{
  "n_layer": 12,
  "n_kv_head": 2,
  "head_dim": 64,
  "activation": "swiglu",
  "init_std_up": 0.0337,
  "lr_head": 0.00888,
  "warmup_steps": 200,
  "schedule": "wsd",
  "decay_fraction": 0.276,
  "batch_tokens": 32768,
  "train_tokens": 112600000,
  "dataset": "wikipedia_en"
}
MLP neurons of a small language model. Each row is named by its layer, matrix (gate and up: input weights) and neuron, and shows model dimensions 0-159. Each number is 128 + 24 x the weight over its row's rms, rounded and kept within 0 to 255. Numbers have three digits each. A neuron's up and down rows have the sign that makes its largest values positive.
A block is one neuron, or neurons of one layer that tend to fire together. After each block is what it responds to, as a language model described it from the Wikipedia text at the highest values.

L9.gate598:121150152151148126169097114157159153156128109087136129145114110105117139136133085137143128107174118138157160159126125145154137094109111118069157155151132105137166198151098133138174096135153124152139112130109115065124146112137122111125186141106140084094116138148090131096164153134141105126120125138122165127133132157158126129109172162107159140108149140120130148140109099115145178092139127105143101131171133094122149094151161131147098144143134166089134140134125105134130165156157133
L9.up598:168083098147095120111132104146144125091094170093127110119094147132146102160137106120117125084117159111120131107163149097084131108117110122152168127133143095121126137130148158103136147127119153124137099099138141124128106136144102145100129154102130179108116158136119178131185115120144122128135134145157141110147156131170106134130096157113121118123072117167066134134107133139079106139087136122121153088149125154111176153119137043140136155123110109164106100129138145158140107133134148
Description: Mostly the prime sign after degree values in coordinates (46°28′), plus mid-word pieces like "it" in epithet and lusitanica, and "and" between names.

L4.gate117:106146112128136127108121158143123110098167148139071131091131139115161120147130129122054123143170149112114130156124140131128120114151148135147106134156160115134135082138129123137090144156115095046144132102137175120122126121111133134108134151119131147129091176082114166142120129127139092122113120110115093103108157155108077188094141086152141085115128176137162123165158112140135128117093107082127138139137130138114165134118144121099175145098100125136154121110151158161109144124127142
L4.up117:055156076127129137121164140111130146171135124115111159127104116094114068146085138111134104081090156096126094136118124111152145152129150161158162132161143140164129084106084174098120107086144140108133121119128122162095121113124138148123091134128114109145157121171097166090121128135126123127108153120116125092101117133140132139127166168116150134120110154123124091128166133160096132135114110138143137139138139179117110112132126094175150175125081119145100109120163123139112112152127108
L4.gate230:153152122107143123108124170130150143143092119103135145147120165143143139122072142132109122116153115114098126103123131149105131145146114137117119160140123110168171135125145135133160132106121087145138137110133139102126141093103135166124110143182051103152123110101105145167131118176140143109109129122092130113148113131114122155111066139114123144136160116143134093092089127164081090138185105149132132160124110168174107147088113157136108133163144130138133113164133199122092134140152148
L4.up230:128159125167124143134135110144119142140124101163082081138095110119131142107093125136131119120128107109102136090171188142093124118129153097152131154146109117125145088106092129165095139144155109135103120151127160164129115161138122130115083109124102138166147129130088142122093067139126103137109100138148126151138119159111111145111099150086132140067121099138109098100105149174090104108146121099135148122114160166126124175141185119124104152145113171119092082112130108133116118095131124
L4.gate266:083120091150159151098102123078120130112082090121102119115114114142137128163073097148118107142101102127153109119183150085098111112134154147122144108071134130161123135117125154169113075110140108123116158097151127071109144129117109141136112082120120099154128108129104069134116111113142174161106106140154095129130118148141103113136130115103133164128114165125137130139124119140143161115144105160130164107145120146143127093104143111106092121100151097101120125160132146117112124130181179
L4.up266:111088144117114140136127111118153082078145139096098122121113144117153151102134095131127053103128141193130112102131141118163127149147101114158110084144115119068136139121142152161132161110114128109141110121170146146141146130124127145091142101122082145119141124127134136094116088162120147109103138154097126134148138161102160131163126168151111141094167165114106145084148128121123118150157129146151155164096174157175141113145131092166100134127128107117081144128154135156131129130124093
L4.gate338:051148125132142138147134136120129141164114107132144147148074105134194140087122138126117155130087203143098172111098111143120112112110121138102149157124148138128100084119132138157082156137153128102124169147099125142153149134120104105103125137136138142086142095134091097101122082161114091120141126136118141117130128149123115128100072141180115133135126116112163137111136118156149114135148093125110143110093161121125114126130108109182095122124128108149185104109150104128111127140166112
L4.up338:090135099093153148105134138181184145100158100153169107102100127176154116130138170128144137136112136078115071114113114115139153130107136136108135109134136125130115072099111150150118158114131094111111156128167102129166134139150131113117138143104124118098173096119084123132131104138135116099185127145096165146170151162139080099107094159096133108153158103128134135128178134115139160090125121152170155134139155095146130113141137133139104133137118099155123138151149118122085106115137120
L4.gate367:135112105193124146125126128137143101146128151119076132126117131121162127142106116145137111099070136109114114107118074155114157145148113111136166121147112133142137125137112148161144116111123146125115103092123126151135162119137147127108118148116163114140175116100132180083135169180173120118177158147142157147122148132073128178096127151126126116106142110131116081120132136135109125165103129124146169127162137114146158121100091072182132137123150107118134134120109147151091163130186157
L4.up367:130176124135177086150137113135119117082101092126095138152137144118123147147106102127100110136113110089129145094098100130119100128142129118093134115161134088104125074140153165176119098104141129079150153091147160149145166152117111103133162132141141113139120138080138170165089105126134124127124159131119153164092177095169106092109143080128110149155124113101125166118119108170157154103119142151146104116142150135118150171127087104159139117134157126154131117112123141145131162117140120
L4.gate399:128162102161120125146158114095094112135176150155105170120163127141111132134105137130104150151108121076110117128133099112139164117115114132155147105116170083100125104160142152129111089110148134130160103091110097143102102087178129155094166156137141138126104139134087170123121101170127114122142099138091113112177124129147123165126138108119144155102126151119123113122131133134082154145093086105115176108183122108095144119144102090106119151115119134138127131133106152188141167103140127
L4.up399:137133110101143127117099098125144107133128133116118154161137103154156140090126108155101168145082111103151135130153122141187103116143124140092168125109159105107127120160135109161154134148141139124158128091115110114110132084121072091091093150130133103122095120135137153122120133087132115085152157105111151103138140115136056133093160149168126128146122127112107098160110101148091122121124122161090093124163105112124085138161106124143145143120128189130154140141167105172138167159116119
L4.gate490:114149116141127082093168119151094157120101156129122163114097092159138133115113123155113145156108113163134127150117149104069111134082106168132138097103128123132140102134150106178088138089152146154121141064169186159118148104151138121107114120085134127118109121154080108117156100101115128155130172165093125134130144142125128167127138096152107117151133139137157147088127085142127173161133121163145098129160121135139122124132110141125121160115098160145116111109136120151143147080137159
L4.up490:143091095133149167123106096146083122142116089133134123151150134174127103113094121118121129120122164115133128123147144120151132170130124086129171159157165103155139170144116129129116121102108088101100112099103143121116075113198114151113102163081101144133130103122148137151150139113175093122135134149126109096170142115105133172119151149132135130143158123142094128148154130145131092142097109123113134131134087119168174136139105163155107175156098159116110077137106112094116105129103139
L4.gate577:139115099116152100139099115165128069133130171098092145119134135162122178137155125084123115169091124126077124130144149140139155155142118139138112093134131151111154135197105085142175100153126133124153140103166094140152110135188119133142143094136133137085143109130128144129113110118136117130101102116119114121106127120146114161136148118169110102185165082109177166156146141130153170139139131142121099112125135146137146144145152132119145157139083131136169093129109164112100110130152139
L4.up577:119126110127156169126108142174174114114141140130157152136167132166118143127145167112137130120102134113111139130151148141162149123133181149174137146165156132110125154122100140106114160123074109148175081156100136110156119093098127105149120119144123105154118141154144108137174130127156156092153140134127181146158151127118098157110144127130131145118138141129149084150103168137111124123095131136088107145151111138149118178135184140106120137154130113130105045159130108138079121102107119
Description: Colons closing a field label in infobox-style key–value lists, such as Elevation:, Alma mater:, Released:, Education:; weaker on other colons and table-cell word pieces.

L3.gate93:152135205141109127138149121149099110131111146160136124159105154149143127126118104110113127135112072123155146139118137138128126126130086100117091142086146120128136177102118104127146154120128127147117113140105108132162115109101130126153124174112162142097169107134115124147178139142105144115127117164085136129136148101162126126120139107099193150165098151107131155104113094096070130142101092078125151135116092134134156113162111154150113166109092120124117116092148163171174159135122158
L3.up93:093138175087160141119139122136162133157133154132128088119161108124143113167161120171126099075120114202158121132108148125130100143118115145115158112177147190134187152118141147101118139147113128101125126123143165150148119168124097097108134069131158175117150132167109128145139164110171139107136134182147153136128165136101122129114133087139129097155107123128146152153111132129183105153134113129100142129118120151115160118144156156118131140124153110132113120123094103136142145133166119
L3.gate193:135137125135135093109144153116118130108113118114133116171114085171108175116097093125100081121176141103129135129101154165119086076124120117091182147156136100141148159145145133108138096128130161128175080142114103112116160170145158121131116113118148108139124163121120106106133148137116104080152168173153166129165146087156097153126124134186144111180099149142105151113133127132128148112138137164108112101093121125110132083103134105134135125135110101108146142117121114146160131108096149
L3.up193:126104133128161109144070069100125125150121105111141106193136150140110154119111155127164154133122151120146178171135140141136132137109154132139115107196114106137115159134154154130082137085105092119119170168134092081111121133098145144109130115098128122103136136144154136139098115161144101136138147130142191101126175105105125116129113116139181104152122146130123112126079108122111076086124149146148151118109135128086107136147130138157133148160156109138106133106150142097125146091127131
L3.gate226:138154119133165103095095122134114145153119092144108123124113157121141108129134122129076155087097129153139149160119103161150140130126107139102151105126136133092118174108130107122142156101148119125178124120129071132113137116120135155138120103108128048151124117135093089121166127129120126113150169123090105065131161110145098094132164105165149160139113098091130140164117133119100116136100135113076111128167135079127118156113078145107117135112167104125131124111152157157164127160152144
L3.up226:125131130128114130142104104135137117156123158111209116123139126152107132134138125094133119138099125155125120158141146125142129138100125108101134128149161105133165132158141133177175092156167149117137119134117104188145141138126136170124118145090172128114101147135136131122167109128102170157135093119129166143186186155114129101148155114148092158116146143135124178106135125088077131100129116119117123099113135109122132125115117107111137149146089115110127127130084113124102201171079106
L3.gate282:123124147153109120111093123087130142143100117126128128140166102158118120180139131101129134216110176116157124111133106160128163132130161151122134146130118118106110169135107183147174141153119130121108129150168092166155145158068077107140114134147149104095143089119126117140101141130126099128162091134116135106113154122161147121131160124137105146143090093104142166138161135131161143135156108123119137142105113123121087099141130127170131144151144161126116147162087135133088133096158089
L3.up282:123114108156158090118108082159107117120144161155150103177160165134120167166108150164188133119093164132103140108155144135173130127131134136111131101137153106113128125106102113151106123116129137149109118146109154119150115127110181153101129165203153109133106161123133112172151110183157137113138104097124122132146150142115122135134115159137098143095091133152101135098150125097109109104138138129122136122085102167125128087125128101143099148136134096172111146143124152162131158126104075
L3.gate312:148064118156123145108096134139123114132094119122101119111119156123110079168126094123143104160105094125137130182108113153138135097131137101123115091131140127158132080143156190165131107168135124136106096118104107086126154114113117118123138100140133080152143159134109150147110131172121156143114158142084179128112178157132113116108144142149135124165143128130125131133137126125130110112115114145114105151127091133121152147147123077116139154116128131107107192108127106153120096189064130
L3.up312:128090104142109120122103138117122154176094147107144153135149128097120073164143111164155142149119114150109094087074118143142097130147138116131096065151153123128119109099180183186115157140135161112158105105113119127129134145126139162101099106099150110150138114118158124145105109148151126116135146118101135094134180130112137153095148128145080110103115140099150127131111164166139072115134124154088132155134129128107136117154125147143151098112151075139131140152131130130110104178103115
L3.gate322:122126126147128116114149156131132137149154107101109134151118113120099140169170121128105110146099147124128109187166123112124111112042156156115127140137124101174127145091149134060125119126121119154153122142145121096123109118168137131111130149141091117171120172084125136105138158175166112115091146130174127164137128116130113177152179097103074118129113139109107113161137147158124109100124153099119105134109104116112139154120131079129150082122135135118112185128144141132125140104138105
L3.up322:122117158199130131136123118151160128157119125117174138120093161140099143138109149116155117131107128089135115125141144158128172099140132132093144114088094152161154126126078167119172117176134105137121124137121135149150132097131108126132128132117151156122169137116161185082160151108153108114077135146117122158130166129162149170098079130139100080131161139125114117170137116142103157100103151100083120144099163123107109166138142110086105155119126178114138141144137113132124144122121142
L3.gate521:145107127141117128129114122092193116129124132118113129191161066152159127117110112131125128136106147104098102109139083123143147126113114120113099114152116094158096135155168118115127115140140121155131102099135118138116159144108098147139115125131156104149142085145072102122161110146096104107171139165116091091134101096087083130131136140156108153106126166124148145090139104184152148135129119067120125117113134095108110145129157190118127114119146117122064154135115128134161129135139153
L3.up521:123090142104114165141149135145118107117157140107091055141159102130132118142104103124110141146115158118115151148136122148127164123117133108123158109124132126118088147146114141133116134156104124120086134139124122150154094112140116161162169129124164069161166152178089131152136128148126085104141129106105119128110105147135066137121135119141148161159122107128128196076128115139099135141154101081132096136117127126129157122113134141159096180122154128139154106103085106171184146135121142
L3.gate629:090118104141128080142093198128127162138113182099115156089156164140126125146140143119168138107077144129136159106133071147142086122162160164106152150147100098137139125148116153137143150164125122127128108112148128107093122149109146154120123151141175104150137119137109100124111147135115159128102165115117142091129164100140087094156143104158118146107096115118163133106120154161188147116083148122116126149120129161121159104139136118113120095142134087154141181107137114133133124141106117
L3.up629:112161132141107125179166130149100102144125148117079102152083148119093176147095117132122120096133117102135141125165153096116105139163116164136126113072105147082136153116140120128131149174145142127165131091124170128138093104156167141122171130081131111112132074161093118155133136122118123097139153094136123083136095106143081135124093117097131157132111132164121131137190139141126121151115111120145120158123120136111150121123169158102101122126108091128120139104170139137134157127085150
Description: Mainly the prime symbol after the minutes digits of the longitude in coordinate strings (94°37′28″E); more weakly, predictable mid-word pieces like exp-ed-ition, Emper-or, Doctor Wh-o.

L9.gate354:110122122108115123064164117159135139114082088141105103129109147114141135096116128141184128137091143142123121097100129147107156096105147137108138153145098100152184121116157168118088107169137106142113117070134091102108154143151163119159119156137176117166126119127150119123143093136134130123119099133129086147121114129175180132131084135129140148094123134132128167115118092133098140122120138160172177125120087127161090110153138121092146126140131169130153139134155158143138128092159127
L9.up354:133107162113105140114149127136139151146126106105156127174117122148123105115139133105090117118122142120108141102100163103139082172112134122114099172144131138114152102100150153111106119115134144111138164117141124154111122139128118108148157177130142158148137135156138117101139088133115148161118103167135090086110155130163146100154134165115145116060093107171145134115093131149131190152149132148219135099119087175145147120161105120079137117146149123114130102148141151153106119138138143
Description: Mostly auxiliary or linking words (has, had, have, as, with) right after a sentence subject, e.g. "The species has", "He had"; also mid-word pieces in words like spent, spindles, wisdom.

L4.gate1:129145077180149108132141147137120145138118119134079128111079107115137141142124125165135125106104165132132117095094135104118110151147095098070123153113124133113094112099130114124086118120122112114126090109122155109086106103184116133147124134118091132134115079135161116162100112118116089119135135110086130086103108128152160122137157143145157126081152159144129174092160127133107164123145075123185098119133103143099096113140118129108154175102117147159101120140149084122124115110114153
L4.up1:108143110108105140123150138131137119144142108117131123123093129109132137109101129183084178116134113158175091075120142099120093149128088109118138149107096129144127171117161119117145140128160144132167117052094154117114122138115086145096102122119104099176145111099162157165116141113130154093086096173118141141116167138098122137131171139145111105095098106128140131112151125140139116111135116129141119115134104123114111152080096133096135187143160158140110138160105111083154124120101113
L4.gate203:120115127123132149082140104144126117110117098081159064133113129131152156136103134120187124151128087098114092164129135117145140111122093103136162149118146110108146169150141085164120152119137172150142144137138117132151146116168125170120107124148101122173112085098108116117183125168128137162142096111131144070122148160116136083151136133180112138126127105134168123113155151101102142172126155149137115145100117134101136143128141117155143100148146153070121118087153095122119104133119109
L4.up203:166132108155134142136113105140151165131135141096100112141168129099100140127125102111136067091115113155121162104088112110126086133119178107127131116195137123121080130105110099165107118119112131119123130123124139103125086127133134144132166142140128087137175135138148110090113108142142099144174088079131159156127150154119136146152119140175111133124127124155153128193139117108134139136119124128140132129162166148124149102143137091124106126096200124093167138098147083158095110128127124
L4.gate320:142124146121151135130098082097130149114100157102123123121135142126075154095099148097109126078125143121136105124110154118104110144136082182148085169105098110065114162134118118154104104141110151064164083136139127112107110144115116171145132115087178154116140145135122129164154113146159111108126094140161141079131098142155140139114155127120137165107101120136104096103117093132132121131088099123103183153127138153122162122139118128112111122100135164108137129139152127109149098110155108
L4.up320:128094133120086133153095109133087183133167123126120148136143113143106117140124131151098141112111132088095112131156127138151168118119094182160133103110093111096162164130109135150133134126145155145145158117118116128068124171146136101126141113095154124103123141123095160118110170138137119163113132114154068154122093119105145147117135126124114147060110119130161126155160116123131164094136151134138192123121167098152117098124133107161108141163120079169113129143132162097120122104154106
L4.gate473:150126123120194123123113102107129110110124126083123107107110116138098120128132134090117099113120098123105118130155129127104123136131068125115114130133144127125158159065115147134123110173084134145144136095120081118134135159116098106096101126107133123100143086130150160114107118093114157111111119133121098091123147061149136163122113132127094145092103158109143117094118095140118182080122146129134114124135137158133119164167136092080128139097095107120095197125136131149122175120098152
L4.up473:151113079118139124127153092129142128112126171089141119147130101173156125106113116120140145081107129112127133089099119123145155116081111134161135136145137135130153185152125113170144126131142151153139147136109145135111135105093114135103093145133170086152140091154119185132121142126081122140109119135137122109136107112119144105096057156179172120134106135163145131104136118108122114102102134154159110142126127161111132188138119075131128177179145133136108181108128114156126155113131152
L4.gate503:123104135143109180106083132104090128092131131130117116168141130147104163101152097144135116119118109117135143141141103114156136128148106146116100114123102157094120190123167118116120103135134163140144143101137160081067099144118118212138140139105167102089141170107102166123130112134128124127163160131189091135127156103119123113183110149152115126143165095139151147151119141095150121143125120148126132179133147119172154103141142109151094155124147121147115143143161119135124107154124133
L4.up503:122130120147134150101130147096146137098082149089127138120126165143127108161126094153150119134155111125096146120141127109117157110160154126116132140093100125192105181112152132141128119141121097105111106140130130135108162145107145141120131099112114119116161124113125159110132094089147174176136134115143066098117149113137151146133120149117156117137112141144136160140100121063149081156185147194160104172122127153150162124105156127153116168129108156183117114126135120152174125120130135
L4.gate506:128157109093127146152079117111116154160131110144113126064129115099123164149134082143126134115144140121089175167150141127137121123109149164146121132138112179157120136104158111147097161134097123100139127104104127140108110147143112135128117139115134098146114142137152162142111112082118116138090178132186140137139076143137084090080134150136185122140120152064158105139132132105062134123166127138109122122135172098122081117173107142118109139123143130138143154121124133144108126098137145
L4.up506:111131084134172153097137121159090166149124142116085141141144142103183140084117102114131080111108133133133091131167140098114106125183096167127120123105104132164130093102128110110129104163119100086150173111116119122135106130141129113158116136138095132151119124131136181113174088110083136168083116138134079139079106154132109139136128098150148133177131133122118122139123089083145139155091110148114146132122100150131117137114123168084119131131102119126144153123155142125137086103132118
L4.gate543:123128119109116131088107183124131127105118160091154136159103148138132097132145146112138155094130169111155145154181128118151159087148121159133146130154147155115161163130125114107120150127143100146137131120139125131159116086134156148111123150140122099161144110151094129135089126101130152128094162083105116140106138127166126150134151132154101119160154134160114147112133186100151158131090144079151163094195128123128128134127161142172094105109135139137143148118158083158129070089153131
L4.up543:142159115144131144131102139104111143121088155108127116118111142157081098145084141109163177119120118141130112113151121145133102152120107187121095142131143100132142144157154087080112109136149127127158151080160131084154121110096111115156120119120129125115117118120152165133093145164127116120148131118145165090110131071122152114135141114161121103091161146147100126153085142121127149129169151096157186144149117146077161105128137144150140161151159113146098137144139098123150186115108089
L4.gate554:090101141116133165163117128119142111146114136136152112158098159096145121119102124097184151143121119157105113085149113141131119069128130137136104093138128146128149146132129095127055136136139143149120104125127089157144135086138103158099150162141100100106112055088105169141137116143106105127158085117152111099100144162187131124134111134129117088112106126136114136143096119156136129154075147107143127113107118134149141128150123125112113133144114113140181133204139103118147130097137140
L4.up554:104103141142123141155113130138137111094126142101101118121108121108145158098106116127151150175137144145076117134144133167181115127131139118104152109162174108090155131113137094137115101137109101142103080124126094108126126096098111083108101158147153166149167076100109097139117121105162141120105115122122090127122168108132119142145163105189115148106133107143158104127161145149092085130130121103136160118113154138120111136162127160099108175138126150138162121133085060148108124133112106
Description: Forms of have (had, has, have) after a subject or modal in narrative prose, e.g. she had suffered, would have been, it has; which and with appear weakly.

L3.gate70:119090125108166113141074087107129141116120200148098145135130157148137145122176151111139134105128164107130127095139163099146126133161152131134100118117122130127125092092112132118104130110093141116115105109124114095108152152119154127131132076161107120128167144108152132157156129164091145116139072119152091143065111097067153099103091113156101098085126146161138105124148134125127140114183154123133120139109139119124133147107147138160151113111111135159112131168140144141150114087163144
L3.up70:139121161147150115184073100126135136138112176134128135105128188120132153133134150134114134133130190141126101132156104134130163108089152153150085148116095141124125110128140122129138132114107126093102155146146123136088129129110118139172143115131156112133128140122118127133115149179102112096088148132121092115112131139108131121114090166110125119106093184154180198164132129124156121140133128100137150122107102062082119140092129114118108130135099114148167122151148142155152122107188122
L3.gate157:143131120127099107112106169103074178134130129106095146132167114145159136096112148114117150161139095172159114170093098120110120141147136140165118092150138146100144119149163128155083143151107118144143140116128093129111106142159093184116159104114103134092084106110125127140101137119130087120161131132115120126147102133142125106080104108139164140130139103094127163066120133122149140139124173191149155103146130139125125123149121126110096117139135117169134153152070159157138104140142151
L3.up157:137157128113099118126140133137111147138106143098133102145146124113147065112097152100122128143108083127116136171095123102167150136125158150156168144144156129092125159135107122163083127139125153170117119114122159124085074118176103110152132146132145149147104090126103116104165146116121081130097100096124129110138131127131164109132138172138109087162156117105102117094109159137150113125123117149167133139096119165134161128181111111145107124120122095180144149159137116093156141151069116
L3.gate270:145119095131161139151072146144126121094113168104093123132137106156135116131162079132120081114096096145151147152144132094122125114120121122108090124128085111124124130139139131124107136146108084115146099114165104125088124159135162124107130159117151094146085124137094120139171073100150131144148110152156099137122167120103131141100163131175130112145125163122150127134145151112156152152107173145138141130150086135150089175142142127141108188112129136134115129099110124139128218142141126
L3.up270:107131149113104142127140164119119172172130107157144114103125155096074132067140172122117155139158140197135092141116135183127132158140117124152144140116143125129123131113146166105124152123131097144151113135121128118096152167142129130129137156073149138104157100129168131145077137172170153153095125115131192113144162147164146092148094139098152134135115135134104150131109109100127124112122118105144147117139164144130130092121132113109138137118095156128120141109172115134092100181163150
L3.gate289:101129126113135102147175179094109133181126128128103154108106196154100105058109108160110168120154131130114152115136118135115126134104107140142119133106110146087118130138128121152128121100104172135088152092111116163153114117174128140129176138167126084115153116149103146067143129153093137109127162143120122128114103133118121114113129104158138116133133152131140148142141166147137168102124148187136172140099125143143144128162140129116098115168094117114144107128131130104102095162093164
L3.up289:089087132127100157090130130081141135108089118095093102090109131147132120161117117140168139127141125127102138112165104100148145166146138114128124099154079116152150121101185159138116180149078132131138147167137126145100151093124123150090159177102104116091126128132126112130156134128148151119133158132170147163153137110159123061144157122128119119161130116148108146168083128121151142108145116131102141161092179132096161117113140089137143113111123124110110121106109142164124127140169116
L3.gate311:119127128142125103139083139147096121145134168152106087118173145112121119115137114141123155099110150166182112131105137120157112147131158135117111136116109154121133171086118117125091127142105129106130096160106074158105094120131127144098140168129113136116157136112127089146106090109086152064154110092126131149135080123117175079157101158147126159122117134113115079131122117136138140135094126138121129161118160136120145186116148118102085148130107119110164131150059131119133132146086116
L3.up311:107134141115104137148133108161149139151090147118132109136160154148106150119155115112199136127149114174152132116113169111117107124129144120149081091177126139129130156140120128156093149120129123128133080144153122151087137125140124153090116139090074153120126106129130107121136127170112163088134129137125145116164124117125121079176095158111135141137130087125121074129126161115089112118155102135104140139121155125171142160132089110105077125138160150134136100179099174097136089110111152
L3.gate500:106112142111088126155138128138104159156168161158133152105150136101103146155128145112163185121139126110137149089130178115154125136177122108124132094213129170122101120157130162146115124147106131116086121116123117114157109156146113134124106131116113146144170098132109160111155124115114144133085091141132096155132118147144132098132146177099115119147136161184134099136117085161142123106139123103128081117155148116133102150146112118103108169113111152100152163152144170114159109100106131
L3.up500:152123099081105156125104137138139158128182156133149186095145127116126097149160144118132134114109108110105095130137125125146109119175153130100122138141133144106108141121121111180115140182137117123066110110119121160066117155142105141122094123100105115151124098151140161145157106115110149148145122142158108137125113157129147110161145145122122113140113122119129124162094129153140216061143120089129123138081145143146138146123125080115107099130153150139148106167137148122119144120123182
L3.gate502:119149119138095120111106127142113145184120150131166068160126139118093183110095140143153137140077155162134129107123115131117113129100116108178109130139155132093127111124109102076111070103152123142125137171154110168152113134118123157116129175101145117139104128125099109117102148099119120131098127112173118103107177121133146115147125155128140145085099165147148172098170165119113166084125164111137133108132140131152112108136126128142074169120125140159123143125108138107105155136167135
L3.up502:133150110122161138119110122132125143146076168126133101167124148153075132129101147112164139159117121123146135131144131152136124152115108147146142129095153123123111131109149081119136089162125091145133088161167134144106135181083153128085154165138121112174105153094129134121098103127125141141128131142110119100115136102163108149120135145152162117090155092116123130092139168099123141149141181079108129091117124145141122105117143120177097137173116180145102126092087133106096137140183147
L3.gate507:166096156121149116132096072112135115130117099122144140137146163138146139101115087135110151112150127125146112143115150099136145132139105120136116102130131115191109144104148140127075152099118133080084078116133101107127139139130120188149108072162139121128146158132137128133086104145135126170154128145146094110112126133100083130150089161123120073126179145110127142131160107099175129149133155105137128118121107113124104084125124161151115122095124111104101126113127094142189101149085108
L3.up507:137149140141108143137092170132100148156117166161129118128130173146126156154156114125128162134163119099132110118110129091153126178149160134170094130144099151150109146129182152129132125096143126124107127132126125137113099142149113157104116114096151147110116133137163143079139136086123180158132105087150103148111103120168126097119145137066073117124136161096105129163102138073155136119092117122163170159106152129115135169129150109094124152118152079115107136169137099140134136122110121
Description: Perfect/modal auxiliaries after a subject (has, had, have, may, as in "Georgia has"), and second word pieces after an initial M (Marseille, Marin, mutual).